Weights of a small GPT-style language model, trained from scratch on English Wikipedia.
Size: 13 layers, width 256, vocabulary 6142.
Training: a variant of Muon for these matrices, 194M tokens, 5906 steps.
MLP neurons of a small language model. Each row is named by its layer, matrix (gate and up: input weights) and neuron, and shows model dimensions 144-239. Each number is 128 + 24 x the weight over its row's rms, rounded and kept within 0 to 255. Numbers have three digits each. A neuron's up and down rows have the sign that makes its largest values positive.
A block is one neuron, or neurons of one layer that tend to fire together. After each block is what it responds to, as a language model described it from the Wikipedia text at the highest values.

L6.gate78:160099152097136142131116090104138144148138135155116092130121121160121136098151136181138171170162161150137079160137148183124084109111132137128115153168131120165120131143124145118122111110130134137138148119143123167088123083121098119099115156160111169106134144106141140147132156136180103123
L6.up78:076142138118152135127109100114155108068115119103101138110110143120154129124142081095095089085099141151084141130141115171105127151141119117102132132145105150116160118120149177135166140108144077111171098142159142131109149145117114168133204119134156134100121113138121099120105145138125131133
L6.gate155:129127140127126148091156151154164115155145071140090160154143141131127138134145094154099120119097129155119141087123097098110143167138104156155177121128116114145119143116174098137151105105122129096155098153178122130151115105105084146093102108125134088113184091131141091170111130123107137102
L6.up155:114128090127050135091115136105140165103073153146118144140140081121129159119123113130150124139165138100134098101151164144130095105151136136136142122134167120111127141125116149142124138101154147116145155115111163123094141103106110125124132104119108163142155133138120146102117150097166129147
L6.gate226:160109098148126137134161094150116134161117134135149128157093140130112094072144132090143107125115140179100122133109115115114174137174106105140122135123113089156124098130146142134129109153151142160085114162129124126107134120175178154109134100096136097085107116135137144124162116133110122111
L6.up226:114133144095128160137139088111136155157153111161126147149161163159098106106119106154148090101145114086105152088188097122133150119153118111109107063142124151133150132145112100108168112123169121143085075147131073161134125139128136124122134079187126132095135115121116169128098146122156103110
L6.gate239:085100120105126167118130123111156155110088118108133116094145143162141136096136134146065125133158141116139127166143127099174157167084149145143146105125149129151148134144097153122164112150181058090121096129125141160110088087110107112100082173138118119119111086118054132072128107102125092138
L6.up239:120121125111163098140127135140100174105093109093157149091142153119147161132137170172127148156156154119113146157122144119120138116120152149092152078086181125131141099144077163130191123142107107098149164130130150102128124111141117114165131104096147106127135132087145119130139170115101107120
L6.gate379:154133107139125087134120118116155130097129113170089084142123120168116150088138078149146128106117141142212141138103109163123121132094116145071135123119125164102146117109127157105126094099123158087171097125126140118135114105135132105127107110154119138113150125117160139100132090145148118190
L6.up379:136111156128082128163136118095140130122104102094140152116110165155113141160124118126120137089115121111100146169140116106143152140158153133147092123070165129127109109131148101127139112104145111113107097151152150125142140130143170165124127158152114138146137128111109107123165126132141118131
L6.gate566:162173134130137122145140145150119154152178109146146199120133119157096099150137153112151096102121152139135116140165121145152098109127127088109126099135124135118136153114119125135161171120126167086138107127086103106124171117122173114121162115135116101108165131136148138131080144160135127111
L6.up566:089144118070081140128113117131114078065152129117113153146107128181086139131114087152145112079102123082092101149103141098115120145125112131093145134130118156105119095142165128116131111083135135154121102139089149116173081162138103097122157104133128148146154101082132072127059119141140079098
L6.gate643:156125101150147083119181161115146116093137141145116099145161090095107118159137119112117153137140107160131147105095106148095107080144152160148091139109121095146135108105098140131139163130134114155161146123171143115109144137133126116126143123166178112116148135185116121191158093117121148166
L6.up643:147132100116110152120117145094157115121178154106134145150127175131146192094162134139089141097096125129121141136136124126148105133143169127115132093131095155099120194132099139131163134122144100120126111148127123103162073121149170123137117093126055171109144158146123123161106153130095068121
L6.gate668:133116131085124123083151113117128133100127191118117140127175152122079180154134136094114107137142135086093099115137117130141111103099106155147124143123152121139121144133109164076145118123154133112163128137121110152118134095130130121117133088121115155116187143135126088102100147146091122156
L6.up668:172125101090096131135109115117167154132076173136110087173171135153097169153128121131150129129148097135138128085100152153110131141121131153134156170116093168158123146101107130119119124073161139096172074129126123102137179124101155138110147153102104129126182142149142134097136117137131157124
Responds to: Content-introducing boundaries. Tokens just before new content begins: closing == of wiki section headings (Reception, Career, History), colons introducing quotes or lists, and clause-opening that or in.

L6.gate83:161144147169121133119102135121154106172155075118148175162103175141100137120134172098166150106122111121130131121140087117132160125145107103141146173129125117129173109161146157145134126092111128152133074144133145124099095117153104137117171082120100095045159086111100107128115120124112103110
L6.up83:128139156147133181111083110143149133159151098109105098138146138145138122117112092087135159128126179114138124122094142098072109088115107118128115183159086103140134158132163139141136134096163161140165144141118101144124146117169105139104113156152137158083125102117130114144117124108173159116
L6.gate96:138071132072115117118147098118154136123101135122132141151125154099137115136135129126099158125130118119121115135131112107103122133094146131110141126112147110135098100112094099106108156161168109117123121157118128082112126100125107107134134096091121152149153121169087135119132090108133077094
L6.up96:134082132139136177106112134116136157135098146165150102147173109117135104132171083148124122080177130120109174124139113109161162133134169124097163108167117101099162160145123153117154125109120149166118117141124141125125124149092107089131175097169143122107181153111118171114139154128158104129
L6.gate105:117117133095128153107171126187188136157139145130105146181157136136163106089117084082161128129120171149140123172123094139130177112182132103097134123137121144141166106147173116122102134110122132132129122141137121121126187148182121151152135147108149102131128081107182127134124119164143085161
L6.up105:133097116124120151155156136117132157136136118120147171120077158134117122088113156128146122141138119146114167143175097132168085117119163123092108106116132149138158155145124113120137103106147114164147112117143152158134159177147103174159144085143107123125101114158102128124120140147147118167
L6.gate116:133093124134114133114150128150131164136130116162114178150106121089143113147136091146131131159108080107117155141148100098109117141142116151111125158104091140094111141114143099171133139121108160144121093099135123175150117119122117109140124137098151099104129112150149121123171171139106137129
L6.up116:135147137098125140114148104094107157124095152126064166148169146091172143132104072126148150111081161175130113088130129147105133132186134118106138143110134101144147147126166135101148108148172097140149148096146135068140113112126120134120115123116141116114103134104140162128101087130138168129
L6.gate250:148130163134095116153139147104096084174150120112128189129105127178096134127123140069139126084133140120126161110157098142133109112134139106092127163110142141131161116123111122106134123087192144129151128115127143105155140141117091119105151130154120150111155085118171101150105128155134113158
L6.up250:091129157160130137131120172186153106144151112125069142114142111140136075093129132105154134116114109168159136138161096146147110117104141132170146155127142154132151094141153142117114132098108100124186155156143113132116116107130129151115132120121143155129142098132142122121120144160134174138
L6.gate298:136121117095182137118158154156107140130149122126124156168098078156125158100120149144130127176183143136126168127160096123153143127139150117123104124134126113159118119088167091099128128160131135122123121101122111144117168146099147138125098084105145078156154156083129142117114130183143150143
L6.up298:108140172111109104060127113076119116093113129114120140123093080153119122107158120117126142156141141091176160164169121144139140174146143114115136138119136159140135104117150117130134132106151122117157105131094138144105054122163157141139137137156172147122144123138140099117124158166097160134
L6.gate353:169157144130093116144118121098145102150130114161141143135129129154151132096125115151166133087128130142127104132081056140138123102127176164093146145110120112144100179117116147136121136140149117120136141145146136172125113134122121105137098128177126137129162131120127184142091099135112165105
L6.up353:173149139091075074134167135109160103141121110146129131161126144176098113139107153098126134085123151175129088162144122154164143151168110107115102114114129104137131130127148132108128126160135135122124110179127162111141098124163159131123146138143114107119131079129140143122162123138146096155
L6.gate525:125135111094107149079125087132145136109140156125097143149130123140178156068144152116121092105129106144117077122136092088124112108163115129156112118111126089159119132166137134115150119163174145140153129107113123142094149098136095131135133133142128093114164143119128125136102127124113100160
L6.up525:184124134130115173126139142089157131177170162133099149120148146098107134125123132132114105075134115106100127165149122072105095081153146136144177087150120192138083186117160123127153129153156101125120117128135161130114131159130094138105147163164103167200140122111178092111111172115148095132
Responds to: Year digit after 2. The 0 that follows an initial 2 in 21st-century years such as 2003, 2014 and 2025, in dates, tables and prose.

L2.gate128:091147124128134077135136133148134124098152088112142082158176172141083137140120151114098131085147094155134147147158147106141121103144123101103098149123117119132122116128157119135131167155137118113112083061152113107113161162145140139097117128121142114176186129149111111099164187144082141142
L2.up128:096165122081117121169150148145120128164129087082098134148143116111055134157131094124138148114126083116130126165126164102120108123159123089126100120125136126091117158137144131110092126166146126134072116070151134115086156139153127168147098164099152106176110133136139110104158144114108134175
L2.gate323:120117123122130100147109142179114099141115131114127108140126153148110152131130083124133098111112156124158141145126136129152119102131110112139145103146136127115121112113114127134082163148156074105096122075157122099140158136154122120107161156133122133135119150149123163124122157164073089168
L2.up323:146113136120154122148113145161098135115111126128131094146139150163110179149147106113115114114113133093120130170146154117131135099168120122151170114108137097141104151131095114157109152145157110088093105093121135116141099139129130101116123133110154143160160141152101160131131158128153128142
L2.gate549:118113108090113135133139125120144109103110102113144182097131126121135148104119081118129097129130130133131156147150085138090133095113132131171156144114121111090139142162080143122130155085163151076161115110149110117085167144124135129155145138128109159135128120137162154122133154087167071166
L2.up549:108131141121146114126138085143163170168148122139134124145130139129119145171117156159126108095120137118145122105123095159142058134164117151070077144140102118160071134156124140156122127132112126117080109112134149141154187140121121136131169125114161124083135174081150111101130141121128115084
L2.gate568:138132131114067133082134092161109115138109121125140154112145126111127141097119131156096137105150154122137164121137118117136070135150136132151109110126074132104082144141140104109142131101113144134117137120137119120137096114125113085110138128123111148107104118138097117157123143107149056127
L2.up568:171120113125092161139136147158094116132108118158123165143108095112136147103105161166141091140115145119112143123140083146121106122152100101105137115145091135110114123126129102141136121086126145132123118131111144124138112165118127105114181184120097145131109130120115137133077157107162098114
Responds to: Mid-token digits and bytes. Fires on tokens split off mid-word or mid-number: inner digits of years (the 0 in 2020, 1970s), and bytes of accented Latin or non-Latin characters (Á in Álvaro, CJK, Arabic).

L3.gate206:164146166116135076136075118114130121113169125149163080122118144144117190135107099126136126135155141129107119167159141131120078094118146111164130163135159139105158144112153111117154095107132115118166165154122112143131133121106121127160139133155067120107134142094158127092143098130139124157
L3.up206:168187135148091120142125105120135121109106121144102092159147144142132155102080109162136100131151137110092075162128131144074141126137145132138161125107094125134138105125148179128161076081102101124186146112125121143159132146133116140122156142129133145144108118114147105138074140112143097135
L3.gate664:142110158112150157106144126088127124111165125130132122106144126111109115165173159083135105125133112144100124132137090122141103111109124132083123118116082166109201165137079160124123100070117114098123126140165118138138145151102128196155117120131105149119184147109169081100108102091144091077
L3.up664:130177124143145094135124124189153158115165148114120139115152143117079169103089134120123159131135127136117126136128160177119136116122132096104146129127158188135135116129128112107180120116150105088119179136128143133118134129151159143100158081133110135077113129119088111122099127143143100154
Responds to: Section and paragraph breaks. Newline-ending tokens that close a Wikipedia section heading (== History ==, === Critical response ===) or end a paragraph with a period.